Weights of a small transformer language model.
Size: width 256, vocabulary 4096, 12.7M parameters.
MLP neurons of a small language model. Each row is named by its layer, matrix (gate and up: input weights) and neuron, and shows model dimensions 0-255. Each number is 128 + 32 x the weight over its row's rms, rounded and kept within 0 to 255. Numbers have three digits each. A neuron's up and down rows have the sign that makes its largest values positive.
After each neuron's rows, "fires after" lists the tokens most often just before its 100 highest values on Wikipedia text that the model never trained on.

L12.gate23:111075082118115114081071155115127067133080091102182149109134136150200153173141173094182057108112087103083116132137146140094137143127102138114101155163146155110162109139129100084136191167107070134142125105144124127111184135118109193145116112125116099186124166108127142052123138148121105096109169184092142132126115172129107126153138130072123142105123136164066134098122227180101125098152191101094123125113108119116123078147072202090193149120184142102132096081124131111109086132089144151098110087124123169181127127103137103151140129129146120061115123030210113138087113106108181138194102110162116180178153141133157174061099124116097122105131131134114108183147177101147147106128126112079135129148171075126071085073105147118140073150180115126105098104126095087126123157136111
L12.up23:158069125167156117112048132139112069103103101140206145172114124102130142153137139144128077082144169119124114155118180079090138102065099144133151171156090146230204135112114123103142147150130095135093166121175112131116139154124179152132100132089132110087127186090101151111158134118127048148139101176148155112157152134173110070134126145124207131157146124056169129143137199060133126089158135106043123111096074133095078117131090217089197148108148080128076131118134112135104047101078133136089130147109135091078141138120172133163099166117147117089149150111165083161118114120133115082099093168121140115140130151120160152137119132159130154149158083155096126148125121112110195123127169148104163119204149120156105085132148160104148137166072194110090138151126099135124161165146128
fires after: "L", "Al", "l", "S", "al", "G"

L12.gate246:067119124113109185099084142081097105173144136125155141177084105128149115159139144175182157163146109072098169087130160103146167167115149121116112157077139108112063164181138151092104155130134121126149097091045116127140136102099108152120160097150124123139134143096098121122079180122099103172146136070135090092142166166103157189100224119166118106161146162134114149130069164169099087125122168079129122130176129162174181153108116120108099094164230141188176127129123117089125142169124114086169152154140128192143128152108129094168142131092140125112183116123138156161123128186146157141157158143149142146104183081123085110113113109206046083120112177142164155131119069060123114072153149124118071141120077089109100087125095119100106071118155130116126116129110083107119202177132094
L12.up246:111143134155179151065128148108144100141088078132182093093133129151116153111110103097174161097122158106151151122068128124165145140137118179095174188119178138178147189176201141186117109109160131103150094116128112163118084117100108125083102089112091081101172121097167161098085083176097133140216128128173091070068138148154124181112134103104148111153132112126135147113137172188116091169108141125114123035161172119106211080140145149198088098137166127115116151177180133147132124094169142127168133145123146183164158072176133097111121134124108064147139095116169158163170153127125078155147138152129109129131097151131064099108087156139092173169118168136127160129103134155081061088112196187071112181117115158128129110137092148108180136085104151091141157142134093143161106124162141
fires after: "-", "–", "G", "T"

L12.gate12:147082134164075172160107160150099148112191176153130180158160133193109114198109110115101100120088139098122133114188113166093120128107218115106154150062190100147189128119195128127132106129083118086136140126074108182150095110090105163163156116105135133095105165121148104118118133129164164116048139105149112105141132177075068155138121157151073116134164128169090145143142126143161097084167192172121205076112135078124120064176103184139151133078149130159142161133203134108099162172144124066118081090099150118075102147147144114124150133129121146127078095154099155094101137122171157145175166151135091112114128126147134076151083153124066139152114098076075107120131097158119158096156125153121147126132115110097095118129160125150077096152195174201084164150173151117078106121131119
L12.up12:157129121141119114098126142128101107097155129109122162094110157143097142178113115104158095146042185101125125129186129076083112100096184094103204183095163139077148124121112108130096122123158169130144237140130128127112098101083109133129133102113154130128117130111166101191156157105138170149090162122119143101094169173050108154126125180112068160132177126172112143100133066148149076098161106149170120072160158122087118078063134152133161157140090170164056165200110147104093105134138106081136117114132115072089159183090129130071138100115129125197094092124144122065114152107121152096153115160088095168081116091126129099161115149140095165146080130131144081145092109215128141155125123151152140110119102147097113128102221119094125125137198175145132145103169141095129109055101144
fires after: "ar", "O", "Mad", "U", "Tor", "I"

L12.gate113:165111124093152182137145136136125091133167127150076151113141100092155132118153141168081128125143128147076153148147126122163140172074132131139088125088130136142111186096136167067106071143133145154144093084111183138147178140072087107132129104137148092110098187150144066159082168112123096178142170151116085099115143145084209126116182137019148096160110183118102127071124172154098117151170160136102149126115119186098106131077145146110066112104093173092202162117125114094104125102132048083074180105156110096166128139074128106114202164068112145138093133113095123067105191109165163114136124069154148095174134167130142077097182134166143122101124200084156089108127146126151118104139149110130131182114149103146134160111082143148088198130164129148109141134142159133168141142102178
L12.up113:153126095147207167100161164115091101101133135126076161158150119112102155126139185108102187140134086121112203128115134119135118181111166075105195104097119149118094145120116182098124171094177072106164096102155161113135152123104143083142124168122155156144150093149107088175130151039112096148114094071134175117102157048159180112074141136117131150120118145102143070114114157148141108076154157164118109119125072027140145127119137120114113116039141151084106160162122154092176150136159103133162082098137157137128159124163155143139162129126103153173120133108091122112063141133161117149116050123069121085127165098168123181095128113190186085146174158208112145132120128077126161149178098104158163110174113135172095146121159118149073100169117141105139103132127175180098180151141095
fires after: "Ch", "Ad", "g", "c", "ch", "App"

L14.gate127:115174078156094131123125090082126137146142175116094131117125101199130114090095162139191150142153144065080135156149131090113195162148106134192166100124117183141086062124126129128098102134126153199132103108113116125081155124128131144140160110152095163159086095131143106171114130165133086158055171148155124115172126153040096156144157098144134147146144107164130131156102169118146142130120145133165083163131099108140185124134144100120080085136163172163134206141169100115084188195105094096099079077134120157136099145125108140116165076099130183081112148176143160127163141155186133075116099140113085100170137141139150141064118154158118095172164118106146062107122115124134076074139060133153135215149129151126119148091207093131108208165118115127107096155104149108127204146091129
L14.up127:129154104115149081132186090077063133098130062131155156080121137122135136138156142165176155150159093061121123131199121111129113130138149179196221090149118164131132127150109104147127116113156119121115171133128089091129064121125123125137139141114131188179117101182161088161124213117127116114131123108118133107094151134137126135143141099099134140174093081120148115070169167128120117130106115069169038130126155044045055160115132121133106149061218022108100116148176128116133144077169185112121114100107102102121134146173140104124090094102175148098119150153092127160146183136228124128073077130126131167142132141159102152108102108126125120146127176127133144147120143150087074180117098128126092096128140145117143168072104091122116105148109116171086093146088124129112169157130105
fires after: "'", "and ", "ern", "was ", "at", "is "

L3.gate120:151128148107131123140135150143165137144189157106112070194095118115134064076122146116111110175073156132145132130180132142164111166138100123122106140124114106079101180145188120077208109113193126170111148128094210147118178174163153163104127115089103170100139139200113116141140114152176112112164150156060094156115145081116162094182118152158144100079116109136110151165159127162117091126106180122215149174148094114122092124117093126098109126132081054135129123127188134158146102120127147115141126126071179205146116144138137074126126108089150139160139145101143029090159112131138128114130133085087130131162162158126153144190159178107119141111167133134129146189146091078145134133083136102147158158084144180095143082121073152077116104115102126063098116153187079117132087164049154
L3.up120:107110077097113137058141143144153197103126103153087190122176139115154106146097175168153143174114165141069122089126094091126125167164189149113088106119148126185187108147124180226136083136097157160072176100122158160142137135125128157168161032129189088061145145146157105147114116150153202102137171169136101097096195119138114169102153123155123103135196108155096117103149143124123154130104150160112151125132108187131150118131101191106146067124137137131160138105110154193151157156141142158072147118128104129105100095078100074149054112140061118141103169134066135183170141144127149134126127110099083125085154094097119080118074166118146145132173141102118121143142137191099108094122151083131101115146164118148178107090133158115100121122140139176115116183070134097176099124188120
fires after: "\n\n"

L12.gate204:178148114137174173121079130092140070086099166121180114143161139179173146145128069178153168093112128164146124123115125185105104135132115104107148120118156126119111165147151126111199138150131076144154115126101097130156145165086102145190185156136115154114110062107076071130107078121117182102117159118089127077139106120074171140193109138140117181122075166135061078145105154121107147134133222080095157130080128172169152087146088188107085125077100208138128245142175155146117117107063134049116145151141161111110146138162142148179147139063118153150199115131107150097129126147167166125137130138140155094175114139104099154182115096104159146114140149117138154146158174081151106133146151153102128171115106112134148115096093160190165187094135087113130137157138081145118119134114118
L12.up204:213115181119187154096101133126117105112114146131144095154146110155138196139091129168109147088098177149115120145094103111123137092141103132111143119110163165151151165119152080117127126140149109153160176152128069114158111152104146146105132139128175119139095082119044114099110067155142210077104136120099128115137094107134137147145057201155129132120132145118133084119159147143101161182120116066098096122070093152164079106081118148118156150104067186126070175171199159145124123113091142083123166149169114081115150143108096110149134132074136143189130090105180226113136139141140073104111117155150138084150066128088066074167116068115109109131092148118188167124127194085125148110132112148151155104098101145111104120110119186151146210118150099087153163148169081129139076070136143
fires after: "S", "W", "s", "w", "a"

L12.gate69:127110101109169105146128101112135158153155136113170088127095088107105157110215160134153109177094115156066125136133165052180148153157156085149103165119065161124118112077138136096151140135121149166181173111114168108126110142169131130112245103179125181130086115171162164122088123185089143059124079149139133161154112132111141107098177103092070139136090088099138143115144176150144114156057122163191085180179115088086103060149126111103143137141143131162121157121088106119050120153071177110097125140079159105167130131137157141128147114107169161141131089162149087136066131138159107146162113054161119166185107181135090109127124118202122090171144168141114087123128105093080106141132130135152127094186175110143093131128092085118136149108156086115192129146161188150135135136111122
L12.up69:162117117115118068108115117122167152150089127160120089078128118092146139173113153101156201151128125126163137177139157125111089110095102162059147112093159126106170168142102183111100099093159104165153116121124142132083167150112114170105155099137147142147199143076100131145137165111079106144114117122172138115136191112074160087098174130114133143109113165171181166095127162180113146069085205060127139142110151184192115146172146112108092144103126131103096115166120170170125157134150055154136115135151058082106206132041209133121112089101104158134113091154123158059101155142098154089126141140093163124138119131141145184123098109153125139129139176190139157145098117098111152130134146099068123090137119081138086112113097152070183149211138177112082109077119140140105203125133154
fires after: "G", "Gr", "ch", "t", "sc"

L12.gate120:072149122125109123147138135113095171109136113177118161116091054059083134146175094136155202175111148113117084127144076095154125209105110076086104093115123099162119083129151137121197136145115161121134112121103132168152085133153171194139169112132076154140121124130151139098108154092167098166124110128114132089201133119123135115150182152110103108124122117137153131121109093100119115133128161181074128111072140190093105170111190101123101103055120129160173143101173093113051143159105127075118150118111148136144123128074110138184153064138144132094157156160143131145175139141134141149155102116135106183120136180115155083106104087184069146072120164147037185124181105086139096021113099112118117093117169132100111126150053060127118146139115144128164152124171155128103112088176155
L12.up120:085148100124177113136099109150155148170089121122162119131104163149152142095063170145172131163138101154177140081099067188103082139114122172133134067122089122181143142143102136069125132099141152124163092180136109123163145142136193114111147208096086130130081104124124137094056109109115113071118168113084082171116133120149078150124094071125139048114117165163124099100183126139168115169132083173124166211098168029128094071140105133188158119143138129118152119173089118137119134097156101121115056136098156160086043150082144091103145119155077104142107183114129129096088180146164065112150114151145113080127051157076187110113088157148150128077138154128168149129141134114108081115147141108131172147121116148129141123091138090153157129131087130118087189134118149124148148135081151
fires after: ".", "Votes ", "”", "ich"